{"num_hidden_layers": 14, "hidden_size": 224, "num_attention_heads": 4, "num_key_value_heads": 4, "head_dim": 64, "intermediate_size": 576, "vocab_size": 2048, "hidden_act": "swiglu", "norm": "layernorm", "norm_place": "pre", "norm_eps": 1e-06, "positions": "rope", "rope_theta": 23100.0, "rope_fraction": 1.0, "qk_norm": false, "attn_scale": 0.125, "bias": "all", "tie_word_embeddings": true, "parallel_block": false, "init": "trunc", "init_std_qkv": 0.0303, "init_std_o": 0.0, "init_std_up": 0.0303, "init_std_down": 0.0, "optimizer": "cautious_adamw", "learning_rate": 0.00117, "beta1": 0.9, "beta2": 0.95, "weight_decay": 0.24, "lr_head": 0.00801, "max_grad_norm": 0.5, "warmup_steps": 269, "schedule": "cos", "final_lr_fraction": 0.1, "batch_tokens": 32768, "max_seq_len": 256, "doc_mask": true, "train_tokens": 285300000, "max_steps": 8707, "dataset": "wikipedia_en"}
MLP neurons of a small language model. Each row is named by its layer, matrix (gate and up: input weights) and neuron, and shows model dimensions 112-175. Each number is 50 + 10 x the weight over its row's rms, rounded and kept within 0 to 99. A neuron's up and down rows have the sign that makes its largest values positive.
After each neuron's rows, "fires on" lists the tokens most often at its 100 highest values on Wikipedia text that the model never trained on. A number after a token or word is its count.

L9.gate403:38 61 39 50 60 35 42 35 57 52 41 44 42 46 48 57 54 50 55 52 51 41 43 49 44 58 49 46 27 48 36 48 50 40 43 58 45 54 72 53 42 29 59 47 28 61 47 40 42 48 29 59 62 51 43 54 52 69 27 43 70 54 48 50
L9.up403:53 38 37 57 43 50 47 52 56 41 53 41 49 45 36 60 67 31 34 43 43 50 65 53 54 46 60 52 32 34 52 46 56 58 48 53 51 60 65 48 26 54 51 55 49 59 41 54 57 77 63 48 38 52 50 60 37 70 46 42 59 51 57 67
fires on: "re" 17, " there" 16, "it" 14, "." 7, "t" 6, "," 5

L9.gate329:45 51 52 40 52 55 42 44 31 42 68 50 34 40 62 55 50 51 47 48 64 50 58 49 55 55 49 32 67 57 57 61 55 38 58 36 55 51 41 58 45 43 66 67 45 45 59 37 63 41 44 52 56 54 69 55 38 55 44 53 48 53 58 53
L9.up329:48 45 46 45 45 44 69 61 26 67 39 50 24 53 48 63 44 47 50 60 39 62 69 56 47 56 61 58 41 54 40 51 45 65 51 41 45 47 57 52 50 42 60 61 47 57 38 62 35 48 61 53 67 44 55 57 48 45 44 53 59 62 41 28
fires on: "it" 34, "re" 15, "res" 7, "ig" 5

L6.gate507:62 60 65 46 32 33 62 40 69 39 43 65 58 50 45 36 42 43 29 50 50 29 47 48 54 37 40 51 38 56 49 39 51 54 45 48 53 52 44 42 59 38 48 63 32 37 28 49 59 54 41 49 33 40 74 48 41 38 45 44 44 57 51 38
L6.up507:32 54 46 44 58 51 48 42 64 61 43 67 35 49 46 48 45 47 58 52 59 60 41 46 58 57 21 42 40 32 56 31 42 45 65 59 48 47 31 61 53 51 61 53 48 49 49 46 42 47 32 39 31 49 53 47 46 56 56 48 43 59 59 48
fires on: "as" 47, "en" 21, "y" 9, "=" 7, "os" 4

L4.gate50:45 54 58 51 35 52 47 52 49 56 42 48 61 46 50 58 47 42 56 43 36 44 48 37 45 63 65 32 48 44 59 38 61 69 36 42 64 47 54 39 47 51 34 31 48 37 58 63 68 56 44 52 56 58 45 35 49 44 57 49 44 56 53 43
L4.up50:48 51 49 54 63 35 52 34 50 55 53 43 57 54 58 50 58 43 56 45 42 25 62 34 60 44 50 47 63 55 34 33 54 59 80 36 55 54 32 65 65 54 54 60 62 55 57 57 55 59 49 44 59 58 58 42 45 46 66 44 56 43 50 55
fires on: "y" 16, "'s" 14, "ie" 12, "er" 10, "ic" 8, "'" 7

L4.gate23:54 46 53 56 62 73 41 48 48 51 51 49 56 53 24 59 47 34 52 52 30 62 53 62 52 51 45 31 53 55 54 44 62 54 35 47 46 51 52 56 52 59 41 54 46 43 47 39 53 51 46 50 68 45 54 48 47 40 61 66 41 57 34 64
L4.up23:40 44 41 61 42 47 37 74 51 51 49 69 43 42 52 39 61 48 37 61 60 56 48 52 45 71 46 42 48 41 46 58 47 39 50 45 48 70 40 44 58 54 35 53 54 51 40 43 67 51 44 51 54 29 47 50 30 37 58 31 60 48 44 55
fires on: "av" 15, "b" 12, "w" 12, "it" 11, "i" 10

L5.gate322:43 54 32 54 49 38 42 43 48 58 40 57 39 29 52 60 42 49 68 54 46 53 48 45 43 47 32 36 42 60 42 50 60 54 49 42 51 57 51 57 45 51 61 55 50 59 58 52 41 54 47 39 68 54 48 39 35 52 45 33 60 51 57 52
L5.up322:48 36 61 60 60 25 59 41 51 66 38 63 43 44 43 40 49 66 57 49 46 38 54 42 54 49 64 54 63 59 46 43 60 52 64 42 40 50 56 37 47 37 67 64 43 32 64 36 41 43 54 45 61 57 55 53 38 38 44 74 53 38 47 36
fires on: "." 16, "ur" 15, "y" 15, "uch" 10, "u" 9, "ry" 6

L9.gate223:57 50 46 64 46 41 39 48 49 48 41 61 72 43 37 37 59 55 63 64 46 47 46 47 42 38 46 46 49 47 49 45 37 46 31 36 64 45 39 44 49 48 32 29 45 46 64 55 48 39 78 48 49 57 52 58 63 54 48 49 57 53 46 56
L9.up223:39 48 46 44 33 36 42 43 42 61 49 39 43 49 29 55 59 41 49 48 61 66 46 47 51 46 47 61 52 35 54 70 44 50 59 48 52 47 57 43 63 54 58 52 57 38 48 42 49 45 48 42 54 64 50 37 65 48 50 54 49 46 53 66
fires on: "id" 22, "irc" 16, "\n" 9, "ide" 7, "ag" 7, "ig" 5

L10.gate305:41 46 50 43 60 47 52 61 45 69 59 46 49 34 41 44 54 38 58 53 50 49 53 32 49 38 59 66 42 50 51 65 46 72 60 49 53 61 50 47 34 40 45 43 54 50 60 58 54 52 62 53 63 63 72 48 55 44 47 51 58 48 46 36
L10.up305:61 62 62 74 53 60 51 66 40 62 47 42 52 33 63 39 48 38 51 49 83 44 35 48 69 35 43 43 38 38 60 47 60 50 63 66 52 49 54 60 38 52 45 62 59 67 57 47 55 54 40 35 43 51 45 41 36 48 50 74 51 52 56 56
fires on: "is" 14, "im" 11, " vis" 8, "ont" 7, "id" 6, " offic" 6

L5.gate522:55 55 42 44 47 65 57 37 52 51 55 37 55 51 48 48 50 48 56 58 32 50 48 47 41 42 42 44 49 53 62 54 65 42 49 62 30 65 50 66 69 50 55 46 38 42 66 57 47 56 53 54 57 47 60 52 35 44 54 62 42 51 57 39
L5.up522:60 51 37 56 64 40 29 40 42 41 60 47 32 60 57 53 55 49 56 45 45 42 61 48 58 43 44 38 62 34 70 37 61 39 59 38 55 62 35 48 55 35 50 40 53 36 47 63 56 61 57 39 66 57 40 40 62 45 44 40 55 76 41 41
fires on: " /" 69, " |" 28

L8.gate567:55 54 61 54 52 43 47 42 46 49 61 50 45 47 64 55 54 32 54 62 64 61 58 45 55 48 56 28 39 53 54 47 53 39 45 37 59 56 36 40 25 39 45 45 31 55 62 35 40 59 53 43 44 54 50 37 48 59 43 54 59 57 49 65
L8.up567:55 54 45 57 50 61 45 53 55 56 58 37 39 52 49 54 45 39 54 57 58 57 50 47 63 40 44 44 59 45 54 30 56 49 47 29 56 51 51 71 32 63 40 55 29 65 57 72 55 63 36 48 56 37 40 62 62 46 40 57 52 54 40 39
fires on: "it" 36, "p" 16, "oin" 8, "per" 7

L4.gate304:45 63 43 42 25 54 49 63 56 51 26 51 42 61 59 51 59 58 50 54 32 64 56 49 60 31 47 51 41 52 46 47 38 34 53 56 50 53 48 65 19 35 42 57 57 57 38 40 37 60 71 51 42 45 41 42 39 46 47 44 55 58 43 48
L4.up304:45 55 44 74 47 57 46 60 29 31 31 48 35 57 33 46 59 66 63 61 51 63 70 55 51 44 55 48 51 62 37 54 36 53 60 39 61 47 29 48 43 52 55 44 64 61 47 36 35 48 44 25 44 53 70 54 65 61 50 46 51 57 49 47
fires on: " pre" 20, "," 17, "%" 11, "ate" 5, "owever" 4, " and" 4

L5.gate286:56 47 45 53 39 52 45 61 45 53 51 50 22 56 50 40 32 38 43 54 61 55 46 43 71 53 36 40 69 61 55 51 56 46 62 58 31 57 29 47 44 27 62 59 42 51 38 56 59 49 43 42 60 42 69 75 47 47 53 52 35 43 72 59
L5.up286:45 58 47 47 52 47 61 38 48 47 34 64 39 55 34 39 42 35 28 65 51 68 41 60 45 64 56 24 49 51 39 66 46 47 59 49 66 41 49 46 60 43 53 64 48 52 63 41 55 51 38 47 49 44 38 66 46 70 60 55 59 57 50 52
fires on: "in" 59, "hen" 9, "en" 9, "ince" 7, "ith" 7

L4.gate513:55 44 71 47 52 36 61 57 65 62 34 51 43 33 44 45 57 46 37 49 45 40 37 47 57 47 64 56 44 56 55 24 55 54 53 28 40 30 53 57 48 44 48 51 40 47 45 31 58 51 57 57 58 51 44 46 53 55 53 40 37 50 69 44
L4.up513:48 42 45 47 50 45 55 32 63 45 52 58 54 54 50 38 44 61 48 30 45 56 56 57 51 40 49 58 40 53 50 37 50 62 59 57 54 51 39 78 45 39 40 35 48 75 63 50 46 38 32 38 63 54 49 56 55 50 60 46 39 50 38 35
fires on: "y" 23, "st" 20, "1" 18, "en" 10, "d" 8, "ard" 5

L2.gate27:34 44 52 61 47 59 66 68 51 63 40 79 36 41 47 49 44 54 52 61 63 44 44 58 45 56 53 42 32 48 43 57 59 45 52 43 41 39 42 56 52 67 42 32 43 58 42 45 68 50 34 63 49 58 41 47 31 25 52 45 49 43 49 41
L2.up27:36 52 47 40 40 45 48 37 52 57 61 48 72 58 33 68 49 58 47 41 39 64 49 59 26 54 53 44 60 64 52 64 61 67 43 64 41 51 28 62 62 54 58 47 51 42 34 51 42 45 51 36 43 51 52 42 55 71 30 41 57 54 41 49
fires on: " re" 63, "ar" 6, "ory" 5, "and" 4

L8.gate64:64 49 63 49 47 39 54 63 44 53 48 47 52 52 47 32 70 57 52 40 46 50 49 48 43 38 43 52 48 55 62 71 43 52 47 58 26 59 67 41 30 44 48 60 55 47 68 64 35 47 38 45 55 67 44 66 24 60 67 45 55 43 47 33
L8.up64:53 52 52 49 36 46 53 47 49 45 56 46 50 37 33 23 69 59 50 46 56 33 55 48 37 43 62 49 63 43 54 48 27 52 50 47 37 39 52 59 60 55 39 47 28 38 55 58 62 51 63 51 49 38 67 62 53 50 56 39 39 41 28 54
fires on: "on" 26, "el" 8, "y" 7, "e" 6, "er" 6

L8.gate575:58 49 42 46 43 55 48 40 52 53 47 41 45 47 38 58 37 54 54 36 57 41 60 49 59 67 61 44 37 53 54 65 38 67 45 50 54 61 45 41 54 50 32 50 47 22 53 50 54 46 45 58 68 45 41 52 72 43 71 55 61 54 43 47
L8.up575:39 49 44 63 30 60 28 41 64 50 60 41 59 41 47 50 33 57 56 51 50 40 64 50 51 59 51 58 59 42 50 48 39 45 51 40 57 38 50 47 49 43 50 53 47 32 48 52 52 35 45 44 54 31 59 38 47 58 57 59 42 55 41 42
fires on: "n" 21, "w" 18, "k" 10, "h" 9, "sh" 8, "t" 5

L4.gate512:37 62 49 65 39 60 60 67 42 26 64 41 62 53 40 54 52 51 44 46 32 50 48 47 58 37 45 52 39 51 52 66 54 64 34 38 44 53 61 60 64 55 43 64 60 38 59 31 51 43 44 56 73 55 54 49 37 29 42 59 37 43 45 56
L4.up512:46 59 67 43 54 34 50 44 45 52 32 51 49 63 41 39 45 40 54 36 68 54 48 41 60 51 66 49 63 48 47 59 46 45 69 41 62 61 72 54 69 52 44 40 46 61 61 60 58 59 44 59 46 43 58 55 59 30 62 52 45 48 45 72
fires on: "g" 46, "man" 9, "l" 7, "n" 4, "ant" 4

L6.gate357:62 38 60 59 46 62 61 57 46 58 47 48 50 41 52 54 48 40 49 47 42 47 53 72 46 33 70 42 35 50 50 40 54 37 51 34 67 53 38 50 45 70 40 52 50 46 40 42 42 73 57 41 39 55 60 49 40 61 43 51 72 53 41 50
L6.up357:45 43 44 58 55 39 53 43 43 52 45 51 59 30 50 40 38 48 73 70 47 51 62 55 45 45 41 52 46 61 49 63 49 50 49 43 70 39 49 69 38 43 47 45 60 70 65 60 42 34 45 43 62 43 43 66 66 57 42 39 52 70 47 53
fires on: "," 89, "owever" 10

L10.gate147:62 54 45 37 53 60 28 34 47 48 41 37 50 48 60 42 46 46 54 39 54 39 61 51 36 64 40 38 42 53 40 62 57 51 50 61 44 45 61 35 52 46 41 40 72 45 45 70 59 44 51 65 53 51 48 63 61 42 68 53 54 41 39 53
L10.up147:55 46 56 36 62 54 38 49 65 41 53 49 57 53 69 49 38 50 65 52 38 41 50 51 53 76 67 55 41 51 45 49 53 48 45 37 47 35 67 40 70 46 45 56 73 61 46 51 58 52 45 61 54 36 62 56 63 53 42 43 67 49 48 57
fires on: " Sh" 27, " sh" 23, "h" 10, "sh" 9, " York" 6, " H" 6

L8.gate388:54 56 70 53 31 49 59 43 29 74 37 43 38 59 57 40 51 56 60 63 51 35 53 32 62 53 64 55 53 48 53 54 45 50 44 45 42 50 52 45 65 46 41 69 62 52 40 48 46 51 53 65 52 49 52 56 46 33 60 64 35 38 38 42
L8.up388:63 63 55 52 41 44 58 41 44 38 74 36 44 53 46 33 62 52 59 65 53 37 47 53 59 46 55 70 48 36 57 36 40 52 61 45 58 52 65 15 54 66 36 50 40 50 55 61 65 66 41 58 41 49 55 52 41 57 47 47 53 40 35 54
fires on: "or" 17, " former" 15, " named" 11, "on" 6, "in" 6, "y" 6

L4.gate567:56 65 68 56 47 40 66 44 57 64 53 57 43 23 59 54 48 31 63 66 46 59 58 60 63 46 48 44 33 46 48 33 44 40 47 53 55 50 57 53 39 47 38 61 59 50 40 56 34 53 52 41 49 61 49 60 37 70 67 48 36 49 62 39
L4.up567:51 50 51 51 59 50 49 46 51 43 44 70 56 44 43 67 39 66 56 47 63 34 56 50 24 49 44 48 58 61 44 39 48 52 56 52 52 48 77 69 39 33 61 40 43 58 48 53 38 56 43 36 38 45 55 63 62 59 65 61 56 50 47 43
fires on: "," 49, " such" 21, " us" 15

L2.gate545:39 52 62 65 32 30 32 32 67 42 40 45 63 34 31 43 68 71 56 48 48 54 53 44 57 53 43 28 62 67 46 41 58 44 48 48 52 38 41 51 55 42 56 47 54 61 52 63 27 42 49 38 44 47 60 54 47 51 34 56 49 35 54 58
L2.up545:42 49 60 40 45 48 41 56 41 50 41 52 43 48 53 44 32 52 46 52 47 49 39 68 45 64 45 57 60 52 47 63 54 45 46 63 63 37 59 54 59 45 50 42 59 31 50 51 48 39 49 60 64 76 49 34 61 46 41 39 55 53 59 53
fires on: " |" 66, "\n" 18, "″" 12

L5.gate0:54 39 54 36 27 48 28 40 48 43 44 46 49 42 50 51 37 65 37 57 55 64 56 48 38 37 36 47 38 61 58 51 46 30 68 61 47 37 51 52 43 56 56 59 46 34 40 57 38 44 57 51 48 48 36 63 36 46 70 48 54 43 44 37
L5.up0:48 66 59 38 52 59 55 46 46 33 51 35 46 62 50 45 54 42 67 88 36 61 48 70 59 43 65 55 44 52 38 39 46 34 34 55 53 51 60 49 54 47 52 32 39 58 57 35 66 53 49 42 48 36 38 64 44 61 38 56 57 67 57 48
fires on: "ion" 15, "el" 14, "q" 13, "s" 13, "i" 11, "il" 8

L4.gate545:63 67 45 45 54 37 56 63 67 57 48 62 35 53 44 49 51 44 28 41 35 50 47 40 60 60 45 47 50 58 47 54 41 56 59 52 62 44 42 68 54 47 50 56 40 50 40 53 61 51 43 42 41 51 53 71 48 44 68 39 44 43 46 47
L4.up545:26 58 47 63 46 65 63 50 45 38 61 53 45 35 56 50 53 41 48 55 48 71 54 61 76 59 58 48 53 44 45 66 52 44 48 27 44 60 46 40 52 52 48 63 48 51 55 45 69 56 41 43 44 70 46 43 63 52 50 52 44 52 51 55
fires on: "ar" 37, "an" 25, "ter" 9, "in" 9, "is" 5, "en" 4

L2.gate412:48 35 56 40 32 46 48 49 54 39 50 41 47 53 76 63 27 47 61 32 55 24 50 45 59 33 53 62 60 39 45 58 48 37 54 51 51 47 44 41 35 35 36 34 38 44 42 42 35 46 45 60 25 52 62 35 57 66 53 53 51 54 53 38
L2.up412:84 46 52 45 39 62 43 48 43 53 61 58 55 50 69 45 58 36 64 51 38 57 38 50 65 55 43 50 63 51 55 43 73 51 52 38 56 59 64 53 57 49 47 39 46 50 54 50 55 47 68 43 52 56 41 54 52 41 53 58 52 57 42 55
fires on: " into" 26, " |" 23, "ia" 22, "ion" 8, "ance" 7, "ff" 5

L10.gate213:61 49 43 57 43 52 45 37 62 72 53 63 58 42 62 47 46 51 71 61 33 34 44 60 48 43 35 41 57 49 57 42 42 42 38 44 41 59 53 62 69 57 45 49 60 51 57 49 45 49 52 32 43 65 61 37 29 46 48 58 51 36 52 31
L10.up213:59 46 48 55 42 35 51 52 51 62 57 61 56 58 55 55 59 52 53 35 42 58 53 32 56 48 46 70 57 51 43 30 38 51 62 44 60 64 40 59 44 48 68 49 51 48 61 64 58 38 44 40 43 95 49 39 64 59 37 56 52 52 45 48
fires on: "ur" 14, "y" 13, ")\n" 9, "em" 7, "or" 5, " ty" 4

L4.gate420:38 55 56 55 40 46 66 53 57 58 56 52 61 45 35 46 53 57 40 53 48 55 40 53 63 54 61 46 23 32 67 56 64 52 53 45 62 80 56 48 41 42 48 33 55 29 62 62 44 51 56 53 55 54 37 39 68 48 42 47 39 65 53 56
L4.up420:59 48 49 59 60 48 42 73 44 58 26 47 34 53 56 40 52 45 47 48 53 49 34 49 60 63 50 49 65 50 74 38 44 66 55 50 71 55 43 42 52 64 56 64 51 58 46 63 61 48 39 48 59 63 54 67 43 39 53 28 56 54 49 50
fires on: "\n" 16, "'s" 12, "n" 11, "ic" 10, "m" 9, "et" 7

L8.gate380:42 54 41 38 46 58 49 47 40 53 56 43 50 31 36 62 47 43 53 65 56 50 48 53 41 42 41 32 65 78 47 54 48 60 45 39 44 54 56 59 39 54 47 62 46 49 64 40 46 46 43 36 77 68 65 48 39 52 57 68 66 46 53 36
L8.up380:38 59 49 51 43 48 49 62 33 60 50 47 34 44 45 59 50 17 54 54 48 51 34 46 61 47 28 44 45 55 53 60 51 57 37 43 50 47 72 54 35 55 27 45 43 57 63 47 63 52 41 45 61 49 51 49 54 30 66 60 49 67 58 29
fires on: "it" 81, "is" 8

L9.gate326:47 76 43 59 56 43 45 40 63 57 37 64 51 38 59 52 42 41 36 54 43 49 46 57 38 63 64 50 50 58 46 45 54 46 43 45 47 53 48 39 46 26 56 59 45 54 43 23 48 58 60 35 57 38 59 40 43 53 36 41 70 54 61 54
L9.up326:55 50 41 64 35 44 48 30 44 58 59 59 50 50 57 56 51 60 34 59 45 61 50 45 58 45 60 40 57 54 57 60 55 66 57 63 56 51 71 44 49 41 55 60 42 43 43 46 64 60 42 57 60 44 48 69 54 39 44 55 56 69 49 47
fires on: "," 22, " and" 11, "ch" 9, "n" 7, " st" 7, "m" 6

L2.gate533:33 64 54 35 54 37 56 48 66 48 58 54 38 49 59 57 57 58 59 48 46 43 46 44 53 48 40 39 42 62 70 49 42 49 52 50 52 49 32 47 39 30 44 29 61 66 56 79 33 49 41 49 57 49 43 52 29 55 48 50 49 50 56 55
L2.up533:41 38 41 56 53 59 53 68 28 30 42 52 33 53 41 47 48 58 51 48 61 56 49 39 41 56 36 42 56 61 39 48 53 51 59 54 59 39 41 51 51 57 45 68 49 62 46 54 56 48 40 51 39 68 55 45 51 43 30 38 32 37 54 63
fires on: " |" 34, " part" 11, " Best" 6, "ur" 5

L9.gate284:48 59 54 49 63 50 28 30 49 41 32 35 52 33 45 49 48 60 38 57 49 50 47 53 51 63 45 55 62 58 53 53 56 48 37 58 59 43 53 59 45 46 53 49 47 53 49 78 55 64 65 45 45 56 55 57 40 39 45 56 38 45 56 24
L9.up284:55 54 39 42 56 61 51 42 67 62 42 57 60 45 62 55 43 45 48 60 51 59 70 61 53 51 65 52 59 40 51 38 53 18 34 43 46 52 59 64 38 54 51 35 43 55 39 68 43 55 58 43 47 23 38 60 50 46 56 63 56 61 58 47
fires on: "i" 24, "s" 18, " res" 14, " s" 9

L4.gate206:68 59 65 38 46 53 57 60 68 43 57 44 67 45 51 60 55 35 64 39 47 42 38 68 61 53 48 62 54 51 50 63 67 50 59 50 48 43 24 69 51 54 46 49 28 40 72 48 53 41 63 41 62 60 32 45 61 44 55 46 54 44 64 46
L4.up206:36 58 62 52 59 57 38 35 53 45 70 21 50 42 47 58 53 43 56 37 42 57 51 49 42 67 42 65 40 43 62 49 43 53 57 53 75 78 58 54 55 45 44 54 32 53 52 48 47 66 51 59 57 47 53 57 48 51 57 42 56 44 49 38
fires on: "ie" 14, "es" 12, "le" 9, "ers" 9, "it" 6

L4.gate4:58 53 51 50 37 30 55 31 58 59 39 55 58 37 55 63 53 58 44 58 52 47 49 51 37 59 38 51 38 57 50 50 41 45 65 47 37 45 40 60 33 43 57 50 59 44 53 75 49 66 52 37 54 49 38 46 34 63 51 32 53 54 62 54
L4.up4:57 49 62 28 53 33 56 33 29 43 49 44 44 48 53 38 35 54 44 45 58 51 44 57 34 64 45 49 56 46 46 63 48 46 43 48 38 40 58 35 45 62 50 42 53 70 53 43 41 43 67 42 60 74 55 67 62 44 36 65 44 49 70 38
fires on: "os" 63, "S" 13, " feat" 7, " |" 6, ".S" 5

L10.gate435:28 55 56 54 39 48 67 45 33 55 55 64 49 36 66 52 47 54 53 44 62 48 42 53 23 41 54 55 56 65 54 49 53 43 25 61 65 44 39 46 36 55 42 57 47 79 71 47 46 64 51 52 39 52 41 55 29 32 56 56 63 47 49 47
L10.up435:49 41 46 47 68 63 68 66 54 56 44 79 52 49 47 64 54 41 66 66 57 60 42 57 41 43 32 60 48 69 61 35 69 36 65 40 62 61 63 56 48 42 53 62 30 62 66 43 53 55 49 44 60 21 51 53 57 41 43 53 42 42 47 56
fires on: " |" 19, "," 19, " R" 11, "US" 8, " and" 6, " T" 6

L4.gate439:55 48 40 58 41 47 37 33 65 67 45 45 66 42 59 54 33 53 43 52 58 67 50 72 56 46 56 70 33 41 58 51 56 50 50 57 62 55 51 47 56 66 46 50 57 49 44 35 44 68 57 52 52 52 48 44 52 49 59 49 39 55 40 49
L4.up439:56 69 47 61 49 69 61 58 41 44 44 63 46 51 33 53 53 53 55 53 59 58 61 60 60 52 51 33 34 62 70 52 48 62 50 35 50 26 46 88 72 52 46 69 46 55 74 36 51 45 64 49 56 51 42 44 66 48 57 34 52 42 64 54
fires on: " other" 48, " the" 21, " these" 17, "ther" 5, "ile" 5

L2.gate280:36 53 66 41 43 48 67 56 43 60 48 57 47 55 59 53 36 74 51 45 41 35 61 56 54 68 66 56 55 59 49 57 53 46 46 52 44 35 48 49 50 43 34 65 31 54 44 41 41 60 49 45 48 61 60 64 37 41 64 68 49 56 46 33
L2.up280:49 44 46 50 58 46 48 79 45 58 46 49 64 52 42 48 49 30 62 56 23 70 61 56 50 61 44 31 67 60 55 56 48 47 55 39 50 40 48 58 30 52 61 58 41 71 43 58 43 53 50 34 47 40 71 45 40 50 52 42 48 36 68 55
fires on: "," 99

L10.gate216:53 53 56 46 62 45 51 81 51 40 64 64 56 53 59 31 70 39 50 68 63 62 59 56 55 47 46 57 47 81 47 56 28 47 49 47 58 51 46 39 39 54 30 35 53 59 33 45 43 77 39 56 55 39 76 45 42 47 37 35 47 56 43 48
L10.up216:50 49 46 43 46 60 47 72 61 57 40 53 72 69 43 53 56 52 46 31 49 36 52 50 38 46 27 47 50 48 62 51 60 60 60 50 42 59 50 44 43 63 43 47 40 53 58 52 39 62 64 44 49 51 48 55 52 32 48 56 37 58 34 39
fires on: " \"" 88, "-" 9

L6.gate99:63 56 54 51 49 57 68 72 45 50 48 41 62 54 39 62 58 59 40 72 49 37 50 45 47 30 41 44 45 63 48 64 55 49 44 46 56 43 47 58 69 47 54 54 53 56 57 31 48 32 48 50 53 48 66 52 49 36 62 33 53 60 49 56
L6.up99:35 35 40 63 53 57 57 36 36 43 43 44 31 50 45 40 44 42 43 42 46 36 44 43 44 47 47 54 56 59 64 47 58 53 50 35 63 52 52 42 56 47 54 46 44 47 46 26 42 58 59 54 56 46 66 58 45 39 37 47 45 44 39 39
fires on: "m" 15, "al" 11, "ass" 9, "am" 9, "ers" 8

L2.gate301:44 42 68 50 23 36 39 43 44 57 61 53 58 65 51 29 43 77 36 62 52 37 38 49 55 41 43 59 68 46 52 60 62 52 48 63 55 53 30 67 62 42 38 44 43 43 49 56 52 33 49 65 34 55 51 57 34 55 38 67 36 47 49 44
L2.up301:59 51 44 59 64 51 53 38 52 29 59 50 47 42 43 55 39 54 51 44 53 25 57 67 52 63 42 30 52 45 44 41 50 55 49 52 43 36 46 36 50 57 37 41 60 52 48 52 45 69 48 39 45 64 56 42 63 31 43 67 52 56 51 40
fires on: " w" 29, "aw" 16, " —;" 13, " |" 11, " /" 11

L8.gate207:39 52 45 64 43 63 44 48 45 52 49 53 66 52 49 39 51 53 67 61 61 45 45 63 45 64 52 31 31 68 52 49 59 58 49 29 66 61 44 37 43 57 44 48 57 58 29 32 35 67 49 43 55 52 74 54 60 22 52 45 52 56 70 59
L8.up207:51 50 53 45 48 52 44 58 62 66 31 54 61 43 41 39 60 54 48 51 46 53 42 55 51 45 39 48 29 37 60 49 58 48 37 59 52 53 65 59 40 62 54 48 44 63 46 50 48 54 54 50 62 65 64 55 32 57 60 27 54 51 62 48
fires on: " in" 19, "ough" 16, "hen" 10, " \"" 8, "ince" 5

L6.gate355:54 55 61 56 35 55 55 64 54 61 42 58 40 51 47 53 47 48 49 43 30 55 48 64 39 39 71 51 37 49 49 41 47 54 58 54 50 37 40 35 29 60 53 34 66 55 41 51 52 72 67 58 48 43 56 63 54 80 61 36 70 49 43 47
L6.up355:53 64 61 59 56 50 44 49 34 41 44 42 51 53 60 46 54 53 40 40 49 53 71 51 44 59 74 51 61 47 50 54 36 86 39 52 41 42 28 34 46 62 53 50 52 58 45 38 47 61 47 45 56 51 54 54 64 62 36 47 77 48 42 58
fires on: "," 19, "p" 17, "g" 16, "s" 11, "d" 8, "x" 5

L9.gate219:40 47 54 49 64 35 47 60 43 62 48 57 35 40 51 61 53 33 37 49 59 61 27 55 51 70 44 46 61 49 29 49 60 45 56 41 40 60 74 54 36 44 50 50 38 43 57 54 56 46 42 50 54 69 74 52 47 59 40 57 57 63 39 48
L9.up219:40 38 26 50 42 44 53 55 52 55 56 33 54 52 34 47 47 43 53 54 43 44 65 59 52 46 63 59 43 54 39 38 43 52 40 66 42 51 61 58 49 42 33 58 43 53 49 59 60 51 41 43 48 57 56 68 39 27 53 50 57 39 45 43
fires on: "it" 41, " ex" 14, " ar" 7, " Ex" 6, "c" 6

L2.gate485:69 66 27 44 53 56 26 57 42 49 56 61 51 47 55 43 48 39 44 48 54 42 51 49 69 68 49 55 32 43 67 62 42 42 61 63 44 33 42 50 34 44 51 50 49 47 46 42 54 68 48 49 31 49 53 46 58 46 55 42 41 52 64 52
L2.up485:56 57 39 62 51 24 48 47 51 37 54 68 44 48 46 51 67 50 42 55 48 41 58 60 48 53 56 43 67 59 50 41 63 53 55 59 18 49 50 57 42 31 60 77 53 57 64 67 57 69 59 57 47 64 39 38 39 47 66 70 47 63 51 58
fires on: "ic" 25, "el" 21, "ex" 14, "u" 9, "us" 8, "ud" 5

L6.gate190:49 52 48 56 42 63 43 39 33 54 66 54 44 44 35 45 46 28 53 44 47 54 44 45 58 57 60 60 41 54 62 56 44 53 38 63 50 47 61 43 44 26 43 42 49 48 45 46 47 74 36 41 51 72 52 44 47 57 52 61 68 50 54 43
L6.up190:26 52 48 61 54 55 58 46 64 52 51 47 46 42 49 51 39 36 44 52 46 50 54 46 62 61 64 38 57 45 54 54 52 33 66 42 40 63 55 50 55 42 52 71 51 47 46 49 26 52 56 27 34 67 51 46 43 46 54 60 55 49 62 43
fires on: "." 31, "im" 14, "el" 14, "ar" 4, "u" 4, "y" 4

L2.gate161:38 28 49 59 66 66 48 53 53 64 44 68 62 47 47 66 39 43 49 48 37 68 40 63 45 32 67 51 50 77 35 45 72 30 46 55 55 38 53 34 39 60 48 57 59 50 59 55 43 39 37 64 69 53 43 45 45 13 79 67 46 73 58 50
L2.up161:51 38 63 61 43 70 49 65 45 44 44 46 59 47 60 52 64 53 55 54 39 50 50 69 54 52 59 46 33 48 63 53 48 56 53 40 72 58 56 55 42 60 53 59 49 36 46 44 61 58 49 39 38 32 48 37 48 39 72 64 61 46 44 62
fires on: " from" 18, "uring" 14, " Jo" 13, "red" 11, "inc" 7, "J" 7